From a checkpoint of a small transformer trained on Wikipedia.
Architecture: learned positions, biases, tied embeddings.
Training: a variant of Muon for these matrices, 574M tokens, 4377 steps.
MLP neurons of a small language model. Each row is named by its layer, matrix (up: input weights) and neuron, and shows model dimensions 368-431. Each number is 128 + 32 x the weight over its row's rms, rounded and kept within 0 to 255.
After each neuron's rows, "fires on" lists the tokens most often at its 100 highest values on Wikipedia text that the model never trained on. A number after a token or word is its count.

L3.up685 [ 92 124 174 182 138  59  92 105 136 137 173 129 136  82 158 130 115 162 156 145 137 148 112  71 152  96 119  49 166  96 192 129 137 146 115 159  86 136 136 176 154 118 115 121 129 194 113  94 109 154 136 173  80  87 135 154 133  92 145 170 106 114 148 118]
fires on: " d" 62, "y" 5, " to" 4

L5.up851 [147 203 105 134 124 171 149 145 117 168 131 148 134 141 111 155  92 131 158 119 110 117  92 155 138 151  75 176 104  48 183  90  50  78 186 145 212  68 143 126  62 107 110 159 154 137 175 128  94 131  41 164 149 133  98 136 130 138 167 139  94  85 161 155]
fires on: " th" 37, "l" 13, " Th" 11, "ist" 10, "w" 4, "p" 4

L3.up497 [191 111 106 163 139 164 114 141 165 138 132  70 148 114 195 121  97 142 146  84  84  80  38  74 145 201 153 170  85 107 100 104 147 135 159  83 200 123 176 186  89 146 105 151 134 106 150 126 103  99 108 124 139 121 114 195 175 160  68 150 166 161 137 163]
fires on: " United" 14, " U" 11, " World" 10, "ul" 9, " War" 8

L5.up894 [180 167 146 133 116 106 102 121  93  80 137 196 171 105 159  99 121  82  99 163 132 106 148 115 158 169  91 146  71 162 172 128  80 139 173 160 150 111 130 109 141 179 102 139 129 181  79 105 106 114 139 124 184 142 114 134 124  89 148  66 109 141  81 135]
fires on: " l" 63, " g" 11, "a" 10, " h" 7

L7.up760 [ 93 112 112  96 181 105 167 138 133 140 160  57 106 134 206  86 147 167 137 126  95 129 143 136  47 185  77 102 118 162 117  66 149 145 147 165 108 168 121 107  91 130 162  80 178 136 184 113 102 114 119  77 115 165  95 177 121 164 141 140 169 104 148  77]
fires on: "i" 13, "is" 10, " I" 9, "c" 8, " y" 6, "ag" 5

L5.up848 [123 139 135 127 134 213  63 143 117 140 149 142  86 126 141 114 149 129  82 137 134 154 104 108 121 194  68 126  77 104 128 160  98 142  86 164 115 106 157  84 122 134 103 180 133 167  87  94 126 138 138 107 155 164 150  81 146  52 114 149 160 103 157  84]
fires on: "a" 22, "av" 8, "omb" 7, "ou" 5, "and" 5, "ud" 5

L5.up743 [117  71 132  66 118  83 117 142 163 184  54  89 128 241 166  83 106 134 115  56 109  90 109 139 153  70 134 118 186  98 199 135 145 161  78 142 136 104 134 165 106  91 137  65 135 178 157 152  92 154 153 110 124  99 146 144 169 201  89 118 120 159 138 188]
fires on: " c" 42, " H" 13, " C" 11, "C" 10, " Ar" 7

L5.up397 [142 157 108 153 114 169 111  81 123 109 125 161  82 112  88  81  64 112 137 109 118 154 114 136 115 151 141 147 177 162 145 112 167  94 145 132  67 139 132 188  87 121 102 131 133 120 133 132 123 133 121 122 129 112 126 114 147 200 140  89 113 171 140 179]
fires on: "ec" 16, "ent" 10, "ud" 8, " per" 6, "ill" 5, " Mar" 5

L3.up673 [111 157 141 192  89 145 104 104 147 160 172 127 122 103 148 147 104 166 128 207 138  91 177 116 105 104 162 124  79  91 115 136  78 143 143 109  78 124 141 183 138 100 119 146 178 118  84  60 122 144 105 135  50 163 161 110  73 120  49 177 132 170  72 149]
fires on: " h" 39, " w" 10, " med" 9, "one" 5

L5.up103 [131 180 111 176  97 119  80 150 122 114 178 131  94 141 108 131 129  95 135  79  97 129 140 139 144 144 100 113 116 119 161 198 173 100 139 139 145 191 146 144 172 154  76 156 121 168 138 119 196 140 150 124 168  65 167 128 168 121 105 183  75 118 122 124]
fires on: "e" 27, " se" 11, " Go" 9, "ke" 6, " came" 6, " go" 5

L7.up249 [109 107 119 108 136 119 172 147  83 157 151 141 126  97 121 127 117  50  81 116  95 168 152 119 134 153 130  95 130 100  61 216 172  77 136 120 164 146 128  92 106 178 255 129 162 149 183 144 114 174 190 116 147 119 108 143  89 138 109 125 203 158 114 108]
fires on: " ro" 22, " qu" 8, "s" 8, "av" 7, "o" 6

L5.up115 [ 72 148 144 163 129 120  96 176 152 164 133 118  90 136 119  61 163 125 111  92 153 133 103 100  90 108 131 109 120 204  72 163 121  78  62 180  90  87 135 158 136 142 127 129 118 151 141 155 126 183 111 109  84 124 182 108 115 176  99 180 146 122  87  59]
fires on: " con" 27, " inter" 10, " to" 6, " bas" 5, " Un" 4

L7.up422 [131 123 161  73 136 140 130  99 172 182  75 116 123 133 146  87 153 176 157 147 155 174 160 109 111 181 156 110 124 149 123  96 175 108 140 133 119 148 138 141  95  92  92 152 136 133 142 162  55 120 128 126 142 195 121 166  34 103  88 141 152 102 124 136]
fires on: " C" 14, "r" 11, "ra" 8, " pr" 7, "ic" 6, "or" 4

L3.up321 [ 71 123 154 146 120 157 137 121 114 144 125 144  93 127  69  68 141 114 101 137 112 131 167 163 167 188 130 182 122 170 132 105 148 131 155 116 121 130  84 132 152 109 114  92 129 107 134  76  68 135 120  78 102 164 136 123 139  90 126 151 152 159 113 127]
fires on: " P" 40, " c" 24, " p" 16, " major" 9, "-p" 5

L3.up605 [125 124 200 155 124 120 136 148 102 134 131 131  82 104 187 101  96 197 117 155 168 112 104 136 135 143 114 135 146 158 166 173 175 143  76 166 106 114  62 126 102 124 158 151 144  83 139 173  68 164  42 119 145  79 114 108 131 165 119 176 161 123 202  75]
fires on: " and" 27, " was" 24, "," 14, " were" 4

L3.up719 [ 53 153  93 100  86 161 192 121 131 148 149 139 124 113 122 123  90 100  84  85 122 126 126 118 128 180 134 123 122 133 113  90 146  90 138 152 164 138  91 152 140 110  72 158  87  99 127 156  62 101  90  78 152 168 115 109 126 108  99 112 168 125 177 114]
fires on: " W" 55, " w" 21, " T" 13, " K" 5

L7.up8 [134 160 115 156  79 119 127 156 118 164 139 114 143 135 107 195 159 178  61 108 186 185  60 104 199 177 143  98  90 118 119 141 152 179 123 109 135 101 106  71  73 135 186 174 126 100 167  94 105  95 103 163 134 120 117 169 197 153 162 199 187 179 148 106]
fires on: " g" 18, " and" 12, " his" 8, " were" 7, " votes" 7, " had" 5

L5.up400 [175 148 136 145 164  75 116  79 134 166 115 131 119 152  44  94 115 175 120 110 123 184  99  86 118 128  64 138 141 162 147 153  93  96 131 140 128 164  43 122 125 114  82 166  97 140 120 127 106  92 156 154 141  91 111 115 151  84 147 105 124 134 113 159]
fires on: "w" 20, "m" 11, "b" 11, "amb" 9, "op" 8, "p" 7

L7.up673 [191 116 128 176 102 135 128 176 137  71 101  89 123 156 123 101 110  97 111 123 174 126  86 181  95 133 133 119 134 125 112 179 147 115 112  51 119  72  75 109  99  86  84 107 124 112 113 152  81 154 161 153  86 135 175 159 137 150 131  57 118 119 122 153]
fires on: " and" 26, " (" 15, "-" 5, " –" 4, "," 4

L3.up139 [122 146  58 137  70 162 134 116 156 137 103 137 127 113 146 120 119 143 125 133 154 117 116 153 182 133 114  88 120 154 130 158 185 129 159 182 153 134  92  84 164 115  77 151 151 119 147 147 120 101 173 111 186 122 132  85 149 164 154 126 166 108 161 121]
fires on: "ar" 38, " began" 19, " Kar" 9, " to" 7, " before" 7, "an" 6

L5.up239 [126  88 101 216 162 105  74 115 113 143 132 128 124 158  57 120 104  98 128 100 117  92  70 163 168 146 101  83 163 147 143 168 182 165 126 148 185  62 121  95 147 123 118 124 117 110 132 108 124 152  59  67 150 158 132 117 179 130 110 148 151 123  89 138]
fires on: " R" 29, "p" 18, "s" 8, " imp" 4, " rel" 4, " resp" 4

L3.up206 [ 95 123  71 138 152 156  98 180 161 130 142 123 183 223 122 178  77 136 128 162 173 130 133 169  86  59 109 141 128 153 118 144 167 149 164 149 170 156 108 122 103 151 101 147 103 141  99 158 139 169  62 130 107 124 117 137 106 193 130  58 122 107 116 203]
fires on: " colle" 20, " t" 11, "id" 10, "k" 10

L7.up572 [182 117 115 163  97 103  78 182 122 155 182  87 102 184 116 121 100 172 126 119 130 115 103 119 145 135 102 100 125  88  88 142 112 114  96 124 126  32  47  93 123 119 124 175  84  61 103 133  97  83 108 127 121 149 124 115 129 152 137  87 134 121 173 103]
fires on: "," 13, " and" 13, " which" 10, " that" 7, "om" 6, "ld" 4

L5.up25 [ 67 117 147 153 184 147 127 104 123 144 108 106 135 130 140 115 186 184 138 141 127 167 157 172 154 155  84 174 102 110 168 123 107 178  92 112 146 149 107  93  60 144 143 132 100 130 125  76 141 132 137 112 135 121 123 174 197  78 101 115 130 140 125 112]
fires on: "and" 28, "s" 15, "a" 10, "o" 7, "ro" 5, "ed" 5

L3.up794 [ 89 144 128 132 103 108 144 134 181 169 116 101 122 178 183 126 154 108 126 100 165 119 184 175  59  55 126 155 121  93 197  65 140 154 145 144 118 110 146 118  76 123  89 123 104  96 114 162  98 137 154 203 143 120  88 149 120 118 115 132 114 126 116 171]
fires on: "u" 23, "ad" 18, "an" 15, "un" 14, "and" 8, " ear" 5

L5.up758 [135 179 120 138 160 107 168  85 151 100 156  63 131 169 107 107 181 191 110 159 124 184 108 118 137 156 171  95 156 105 149  88 161  43 147 113 115 124  51 172 151 120 113  98 166 125 100 154 110 121 161 122 113 120 102 144 174 121 117 134  85 111 127 123]
fires on: "u" 15, "b" 11, "v" 9, "m" 8, "t" 7, "in" 7

L5.up518 [129 160 116 108 176 146 126 150 116 138 138 138 106 130 197  62 168 157  92 125 131 157 135 136  83  77  88 173 161 151 150 152 135  88 230  99 123 139 105 144  92 144  85  89 121 108 131 185 139 137 123  49 110 125 145 157 126 158 100 157 186  78  96 122]
fires on: "i-" 12, "u" 9, "-" 9, "/" 8, "th" 8, "ul" 7

L5.up449 [151  99 110 112 121 191 145 141 107 157 133 124 121 101 162  56  86 105 113 101 121 195  87 149  80 124 106 156  84 130 204 163 149 138 103 164 127 122  95 198  88 154 110 140 119 104 113 150 120  80 107 173 132  57 130 159 122 152 111 165 142 134 187 120]
fires on: "on" 10, "ale" 9, "e" 9, "are" 8, "line" 8, "de" 7

L3.up224 [118 157  68 104 104 117 145 153 130  92  82 149 161 112 138 112  52 163 104 148 100 136 111  85  81 163 100  98  74 111 148 147 164 153 113 139 100 203 114 204 186 145 139  80 112 114 123 169 141 139 171 150 137  78 125  86 174 110 154 105 116  80 155 127]
fires on: "m" 17, "ok" 11, "g" 10, "ount" 7, "ong" 5

L7.up216 [169 141  96 144  96 164 120 149 133 180 129 132 125 147 117 133 100  51  48 161 105  83  97 112 158 133 166 113 120  72 121 132 162 167 128 179 161 150 191 109  81 130 115 120 157 121 141 162 101 160 154 125 149 125 139 118 168  88 156 140 124 121 150 134]
fires on: " am" 17, "m" 12, "am" 7, "c" 7, "p" 4, "ch" 4

L3.up404 [141 139 137 104 101  85  97  63  61 110 128 129 145 139 135 141 186 148 158 138 108 116  81 151  87 171 155  87 166 149 176 137 115 120 143 171 127 158  94  81 209 129  72 157  98  61 145 117 127 123 103 144 153 120 162 126 115  77  93  94 116 157 124 173]
fires on: "ar" 15, " under" 11, " and" 7, "ous" 6, " (1" 6, " (3" 6

L7.up786 [125 156 152 139 127  67 150 122 140 145  77 124 153  85 142 152 112 184 132  80 114 105 121 167 108 140 140 210  73 125  93 102 116 125 143 115 110 156 144  69  66  86 109 153 177 163 164 155  76 167 151 131 115  95  88 108  83 106 153 134  88  85 116  90]
fires on: "h" 26, "ul" 8, "ov" 7, "st" 6, "j" 6

L3.up408 [ 52 145 144 123 146  79 118 143 165 131 130 125 145 131 137 137  71 136 110 153 139 155 154 126 157 133 205 142 109 125 102 128 153  82  81 109 113 121 109 149  96  91 166 191 136 102  49 108 121 159  92 136 153  96 137  89  91 136  43 132 174 157 116 114]
fires on: " h" 96

L5.up824 [131 110 137 188 129  89 127 101 110 176 157 158 153 124 109 106  93 151 166 104 128 172 130 115  73 164  61 124 178 105 134  62 153 139 126 121 133  90 174 185  58  82 130 153 126 114 139 145 166 108 128 133 152 144 146 112 107 109 155  90  96 156 139 101]
fires on: "." 46, " per" 8, " and" 6, "ud" 5, " 197" 4

L5.up132 [100  84 150  93 148 141 156 137  94  79 127 170 147 117 133 163 127 128 171 171 121 113 142 121 156 138 130 121 144 152 131 116 109 137 121 102  53  89 120 137 113 142  56 182 182 161 122  89 130 155 137 117  86  88 113 115 152 125  73 133 122 132 161 151]
fires on: "g" 16, "ag" 14, "igh" 9, "az" 8, "u" 7, "iz" 6

L7.up90 [133 109 114 150  84 179 134 108 133 124  80 144 182  93 148  95 128 154 146  80 154 166 117 132 117 136  49 108 148  93 172 131 192 121 105 132 103 131 113 105 130 123 113 152 149 106 174  88 148 203 105  74 171 104  90  81 149 116 121 105 150  96 133  83]
fires on: "ar" 27, " an" 20, "al" 12, "oor" 4, "ay" 4, "an" 4

L3.up215 [130 191 162 130 128 123 169 155 122 132 145 130  95 148 171  97 102 131  58 139 132 147 191 133  77 141 163 171 134  42 113 137 182 171 106 158 156 123  98  88 145 172 122 176 115  62 126 149 119 161 142 144 135  92  53  87 110 172 107 107 115 127 194 168]
fires on: "il" 44, "ar" 28, "od" 14, "am" 5

L7.up76 [141 147 157 101 118 134 121 114 154  54 106 155 184 126 199  72 130 109 131 147 139 156  75 151 140 163 101 177 123  99 144 170 151 132 139 102 158 109  83 147 162 142 114 166 178 184  81 104 116  91 161 135 138  94  88 161 152 167  86 125 154  98  78 130]
fires on: " W" 18, " w" 13, " (" 11, " He" 6, "and" 5, " he" 4

L5.up58 [132 136 107 100 182 145 178 210 188 101 131 144 131  92 125 140 108 138 194 107 132 110 141  90 159 103 176  75 119 165 122 112 135 104 171  73 111 154 153 159 150  89 138 170 215 125  97 116 129 126 120 135 111 127 138 122 134 168 125 130 130 145 106 143]
fires on: "r" 25, "m" 15, "l" 14, "t" 12, "g" 8, "b" 6

L5.up41 [142 188 155 115  92 140  97 118 134 119 160 175 131  97 147 148 204  99 143 134 121  99 121 130  76 128 126 134 169 153 142  95 165 100 114 144 145 182  95 114 146 137 123 101  94 131 140 100 123 147 101 117 145  97 213 149  73 159 115  84  74 165 140 149]
fires on: " St" 28, " the" 22, " The" 7, ":" 6, "astern" 4

L7.up230 [221 132  67  86 143 134 149 113 129  86 119 157  67 124 122  93 141 104 130 148 118 164 142 114 172 120 134 114  66 125 121  99 172 102 122 126 122 172 178 118 101 169 119 141 145 162 109 177 145 134  67 154 166 155 133 189  77 155  85 108 131 150 146  72]
fires on: " f" 30, " F" 16, " B" 15, " less" 4

L5.up520 [128 120  44  97 163 100 169  94  74 138 123 113 122 154 132 132 122 127 144 169 134 161 132 135 166 198 188 135 147  54 119 160 140 130 160 148 121 132 123 134 137 153 149 132 145 129 136 194 129 117 128  94 142 117 141 124 149  69 117 135 124 133 131  92]
fires on: "u" 18, " of" 12, "o" 10, "t" 6, "le" 6, "on" 6

L7.up867 [ 62 118 135 110 138 139  84 150 119 144 131 144 150 183  84 114 132  93  82 160 115 136 124 143 150 135 135 160 120 150 129 161 215 132 158 144 108 117 102  99 111 154  90 134  83 120 105 100 142 129  68  94  65 169 108 113 138 129  90 125 183 158 109 122]
fires on: " R" 35, " c" 30, " r" 30

L3.up15 [126 114 148 152 127 110 169  85 137 143 216  67 165 153 125 101  62 154 120 112 138 117 121 139 180 120 116  80 118 130 137 160  99 183 200 133 104 150 166 110 142 162 166 124 127 179  59  81 123 148 101 133 120 146 147 115  94 149 119 108 100 154 160 183]
fires on: " ne" 13, " ft" 9, " km" 7, "ore" 7, " m" 7, " d" 7

L3.up92 [ 88 136 129 173 176 124 120  96 131 152 162 101 186 105 169 127 197  86 124 227 125 115 136 110  80  97 152 137 157 147 120 119 130 104 146 124 144  72 118 142 178 156 144 132 159 118 129 148  82 107 124 111 142 148 152 141 123  85  90 123 144 104 142 104]
fires on: "l" 20, "at" 16, "h" 10, "n" 4

L3.up365 [124 157 169  80  83  87 187  89  91 118  80 152 126 166 132 104  96 122 155 111 169 105  94 146 125 132 115 145  99 134 155 151 131 127  93 132  93 105 166 151 175 115  85 170 124 126 101 146 108  88 138 195 106 113 143 178 112 186  85 154 142 180  98 116]
fires on: " in" 36, " season" 10, " round" 9, "vent" 4, " year" 4

L3.up240 [171 152 155 136 132 157 121 123 158 164 132 117  97 171 163 132 182 144 120 141 137 200 136 161  54 134 144 116 128 150 118 131 114  77 144 133 120 151 158  99 188 142 106 150 124  89 117 145  82  62 139 122 180 131 106 108 147 116  85 154  95 167 172  91]
fires on: " h" 65, " part" 23, "h" 4

L3.up289 [127 162  84 123 126 126 146 130  66 133 138 142 113 120 141 185  95  95 139 124 160 113 128 105 160 131 156 111 157  83  83 105 116 114 117  80 102 147  96 129 124 105 135 116  77 189 123  73 155 159 111 146 143  75 144  82  66 111 139 164  82  99 151 150]
fires on: "-" 63, "st" 11, "-p" 6, "p" 4, "-y" 4

L7.up34 [125 152 128 149 136 128 193 160 134 158 172 139 166 105  76 161  94 130 134  90 133 169 151 115 161 148 112  87 150 149 180 142 109 154 217 120 133 115 128 137  78 111 127 101 156 123 184  79 139  76  90 110 137 115  75 116 162 106 144 106 146 166 141  71]
fires on: "l" 26, " h" 12, "w" 10, " he" 7, " Gu" 6, " sl" 5

L7.up518 [151 187  65 142 154 134 122 122  99 118 138  93 154 145 140 108 123  86 139 120 105 156 127  34 146 142 148 133 110 150  96  74 134  98 136 171  78 154 177 128 105 126 103 142 150 125  99  98 137  92 103  82 150 116 117 124 163 179 140 161 171  65 133  85]
fires on: " F" 43, " f" 28, " Al" 11, "f" 7, "ul" 6

L3.up340 [166 141  60 102 102  85 150 102 123 104 175 125 107  78 158 126 189 145 112 121 137 187 114 160 113 100  80 136 126 123  98 143 144 149 128 116 109 138  84 149 117 106 153 119 133 125 144 130  95 116 137  33 112 126  67 157 136 117  79 169 109  97 176 133]
fires on: "is" 57, "ina" 10, "i" 8, "ana" 5, "ica" 4

L7.up676 [ 65 111 191 101 137  94  77  85 176  95 151 101 150 191  91  99 137 100 144  90 143  99 127 131 109 156 108 136 142 107 115 121 161 124  93 109 122 100  93 117 130  71 103  76  94 134  94 138 106 126  96  94  95 140 164 112 155 133 149 142  83 201 110 171]
fires on: " T" 66, " H" 14

L5.up806 [123 142 196 127 108 117 148 120 130 120  65 127  93 146  74 159 146 126 187 132 106 108 152 107 127 137 108  82  96 164 132 120  93 119  83 132 111 136 126 143 125 150 121 118 117 123 120 113 146 132 212 112 119 138 173  54 243 153  96 139 129 192 136 160]
fires on: " C" 57, " G" 10, " B" 10, "w" 6, "en" 4

L5.up579 [139 109 155 158  78 180 129 190 108 124 101 108 160 153 140 152 101  20 152 144  81 156  86 156 185 154  99 188 132 121 129  97 121  82 124 116 131 142 158 149 115 172 107  94 110 151 149 148  47 144 140 100 148 168 111  62 111  86 129 115 124 124 101  95]
fires on: "h" 26, "l" 23, " l" 15, "p" 8, "c" 6, " (L" 6

L3.up762 [137 132 166 145 127 143 134 179 136 147 115 138 117 133 111 109 144 122 119  97 106 113 128 130 121 115 151 122 153 134 150  96 165 111 113 113 158  98 102 146 158 197  82 106 174 193 129 150 110 149 123 113 141  76 165 152  88 152 138 104 103  63  80 147]
fires on: "ce" 12, " all" 11, " hand" 9, " str" 7, "ut" 7, " so" 7

L3.up842 [127 113 109 157  91  83 119 129 123 129 122 134 115 130 137 134  76  62 137  77  51  97 221 144 135 123  67 102 133 101 110 163 142 119 114 134 145  87 154 116 149 147 109  93 101 153 132  72 109  66 150 155 133 163 112 154 171 103 142 123  88 104 143 131]
fires on: " of" 22, " in" 17, " at" 9, " am" 7, ";" 6, "ended" 4

L3.up345 [130 174  69 184  94 122 180 145  92 106 170 193 174 159 198 116 122 168 141  98 157 125 179 117 152 132  97 119 151 107 116 113 148 157 120 100  85 182 126 128 182  94 113  93 170 114 141 124 127 138 134 116 163 180 122 107 156 127  57 144 132 123 147 162]
fires on: " Gu" 20, " Qu" 12, " W" 7, " Ch" 6, " w" 6

L3.up268 [105  85 103 181 133 156 170  92 110 160 143 137  99  84 132 147 134  62 156 122 119 134 136 123  63 155  77  83 101 181 154  93 130 114 160  79  79 151 123 120 166 105  96 141 139 126  41 139 146 212 113 124 137 190 160 100 175  87 117 103 112  90 115  96]
fires on: "ated" 17, "present" 11, "ivate" 10, "ent" 9, " present" 7, " cover" 6

L7.up119 [154 169 145  61 144 171 146 178 144 139 120 167 135 145  68 129 122 153 149 118  81 108  84 128 114 124 155 109  89 110 172 179 158 128 116 121 177 171 130  92 142 118 108 108 151  80 202 138 108 167  77 104 146 146 133  79 136 139 142 142 116 164 115 124]
fires on: " his" 12, " at" 11, " of" 10, " in" 8, " and" 6, "t" 5

L3.up213 [168 144 130 124 146 142 122 126  25 170  98 171 103 134 110 140 107 191 147  98 133 119 110 110 143 106 131 106 183 148 163 122 123 159 112 162 137 147  70 124  79  54 110  93 134 187 153 117  84  89 104 144  75 106 113 143 112 115 141 108 108 137  50 150]
fires on: " first" 18, " to" 11, " not" 10, " been" 9, " in" 5, "g" 5

L7.up771 [101 107 151  98  97 169  97 126 141 152 162 115 149 130 208 176 141 122 119  52 126 144 100 188  79 121 155 104 136 128 133 138 164  84  99 190 115 175 123 182  62 154  96 132 168 111 143 108 118 144 151 141 122 131  52 177 129  90  66 143 154 120 116 203]
fires on: "am" 23, "u" 20, "uk" 6, "le" 6, "re" 6, "ain" 5

L5.up843 [129  86 126  96 180  72 174  87 123 150 122 172 149 114 173  86 110  80 126 153 177 120 145 124 100  78 170 121 129 114  95 142 169 110 107 126  99 137 123  96 135 123 108 158 109 137 117 226 137 125 122  96 141 105 117 150 104 142 128 106 126 160  74 138]
fires on: " The" 49, " the" 20, " St" 11, "The" 8, " (" 5, " dec" 4

L7.up636 [ 74 104  80 116 189  93 141  88 118 149 121 127 118 143 157 146 199 112 124 144 135 190 115 149 183 110 141 226 104 189 118 157  90 122 177 151 164  82 152  85 121  78  71 134 131  98 119 119 121 144 146 118 130 106 121  80 149 145 153 134 165 139 123 108]
fires on: "and" 20, " st" 17, "st" 8, " p" 6, "at" 4, "fess" 4

L5.up178 [134 115 144  68 110 167 140 141 126  51  95 153 129 129 103 183 124  85 121  88 120 157 143 128  71 126 110 149 118 108 170 168 112 136 117 130 111 127  76 118 141  57 169  98 118 104 179 135 164  99  62 181 156  96 193  51 161 157  96 132 118 166 122  88]
fires on: " of" 29, " at" 10, "," 9, " sh" 8, "an" 5, " by" 4

L3.up836 [119 117 138  62 191  74 155 165 117 140 102 149 104 122 155 149 110 175 116  72 129  83 109 125 154 179 110 132 118 149 142 111 101  86 124 121 130 136 116 123 126 143 136 147 128 141 124 169 115 131 122 164  57 127 126  94 116 178 118 106 124 201 146 169]
fires on: "l" 15, "on" 14, "out" 10, "t" 9, "ast" 7

L7.up685 [113 145 143 113 121 127 151  87 122 104 133 161 129  74 140 154 106 121  99 110 176 110 139 159 127 138 112 164 153 136 135 152 155 148 142 126 148 131 123 166 172 112 115 194 115 122 158 163 129  99 115 186 159 130 136 186 140 147 126 184 154 115 179  99]
fires on: "e" 42, " 2" 8, "are" 5, "ue" 5

L3.up567 [147 110 107 126 100 124 134 147 158 132 146 145 123 102 155 182 165 123  86 180 114 102 103 145 100 173 153  82 115 164 162 132  85  85 184 141 179 119 147 181 161 128 122 158  90 128 121  94 199  99 162  87 168 134 181 140  59 138 128  90 165 100 128 122]
fires on: "ou" 30, " no" 15, " Bo" 8, " bo" 6

L3.up134 [119 114 151  46  95 154 102 112 107 141 155 172 116 126  94 105 179 130  76 169 139 119 114 111 101 115  73 168 106 118  92 176 104 127 115 159 119 113  32 127 165 110 142  90 111 128 103 119 106 160  45 114 121 164  93 109 159 104  99 184 138  90 123 157]
fires on: " to" 30, "iv" 28, " c" 7, "S" 4, "C" 4

L3.up84 [ 73 184 138  79  74 152 128  97 192 148 171 116 126  78 138  82  80  82 107 191 114 156 152  98 139 123 128 120 142 156  92 142 157  52 202 116 140 136 144 126  83 210 113 201 164 147 169 179 118  66 114 114 153 105 147 132 114 139 114 116 134  72 109 127]
fires on: "\n" 37, "0," 9, "our" 4

L3.up732 [ 99  99  78 183 146 174 146 143 130 133 157 143 118 102 173 148 157 187 133 108 137  98  66 134  70 101  98 121 162 135  77 133 155 178 165  77  70  96  77 154  94 158 135 133 100  97 100 150 152 144  71  85 122 166  88 122 107 105 118 126 144 111 149 126]
fires on: "8" 17, "6" 15, "7" 9, "4" 8, "1" 7, "9" 7

L5.up204 [137 110 134 194  68 146  74 110 133 130 171 113 120  77 106 133 133  91 104 160 126 128 115  81 120 104 117 120 164 158 138 133  95 170 110 143 141  86 170 106 143 171 102 131 228 117 145 162 161 112 117 101 138 101 124 146 119 135 130 113 164 145 117 172]
fires on: " " 15, " N" 10, " Qu" 8, " Pe" 8, " Sp" 6, "-" 5

L5.up765 [ 81 109 115 141 148 139  92 138 126 123 148 127  88 131  68 136 121  99  54 145  84 119 115 124 127  81 114 149 206 139 133  99 131 115 104 138 180 146 157 188 151  78 107 134  88  80 105 129 115 133  96  94 168 178 151 130 129 159 135 135 148  94 142 134]
fires on: "c" 32, " s" 6, "red" 6, "ron" 5, " le" 5, "du" 4

L7.up386 [167 118 120 121 123  66 201  82 115 137 212 130 193 127 116 120 112 109 113 170 156 155 106  99 140  88 174 152 156  91 150 119 136 104  96 130 100 119 135 154  53 171 125 227 127 201 171 112 142 190 184 156 170  34  92 128 148  80  38 145 118  81 109 107]
fires on: "c" 14, "-" 14, "p" 8, "b" 5, "che" 5, "ro" 5

L7.up660 [166 134 114 113 131 123 173 144  90  96 118  73 100 126 151  90 115 143  85 172 180  58 136 129 117 107 138 179 156 128 128  92 172 136 137 163 158 145  88 167  98 156 107  91 137 100 124 126  80 138 117 149  93 113  95 122  92 104 117  77 133 123 145 107]
fires on: " as" 35, "at" 26, "ice" 9, "ent" 4

L7.up550 [141 164  97  66  77 111 156 121 157 114 116 130 178 120 215  98 161 171 124 104 126 141 116 139  89 110 152 128 168 141  90 149 142  92  85 108  83 102 153  77  98 149 105 130 131 107 123 153 129 137 140 140 133 115 133 121 176 185 143 121 143 112  72 167]
fires on: "-" 61, " \"" 27, " (" 10

L5.up264 [160 118  85 144 166 125 112 105 127 100 134 166 101 130 110 145 182 149 100 145 119 121 184 136 102  93 131 124 136 124 129 131 108  93 152  74  91  88 204  82 100  96  97 182  84 125  81 146  90 109 103 100 193 150 155 127  96 102 133 140 119 156 171  82]
fires on: " E" 40, " b" 21, " F" 14, " f" 8, " B" 5

L7.up24 [150 135 103 204 127 116 118 123 144 123 103 117  53  48 120  91 103  39 140  69 152 130  92 149 123  74 161 139 148 216 166 139 151 116 190 148 160 142 140 141 130  62 193 127 161 125 152 102 105 139  70 133 133  66 121 103 118 187 109 144 123 104 122 144]
fires on: " R" 35, "ronze" 5, "s" 5, " b" 4, " 4" 4, " –" 4

L3.up238 [ 99 109 109 126 207 115 144 135 125 153 144 103 134 126 187 123 147 115 112 194  43 127 174  99 115  85  67 139 121 164 126 158 124 175  99 155 111 185 108 152 119 149 146 149 109 139 131 116 143 177  76 152 166  76 143 125 171 153 116 138 116 102 136 115]
fires on: " sc" 39, " not" 25, "ot" 8, "anc" 8, " Sc" 8, " Stud" 6

L5.up485 [154  76 119  71 219  66 167 114 133 167 166 188 123 108 167 130 150 134 119 161 132 136  98  69  83 170 139 146 209  65 146 179 143  79 101 155 117  83 118 129 192 141 122 118 107 134 111  92 113 116 117 121 117 144 139 104 121 156 162 139  86 112 164 132]
fires on: "e" 15, "v" 11, " have" 8, "ric" 6, "me" 6, "u" 6

L7.up377 [127 155 129 107 155 153 133 119 166  76  68 129 167 158 131 150 126 135 126 106 153 126  75 134 133 115 135 118 131  55 149 101 143 143  67 106 125 133 106  76 135 153  66  59 159 105 166 152 159 103 148 110  81 132 126 142 147 125  80 169 160 158  92 153]
fires on: "-" 18, " de" 15, " F" 8, " T" 7, "c" 6, "ab" 5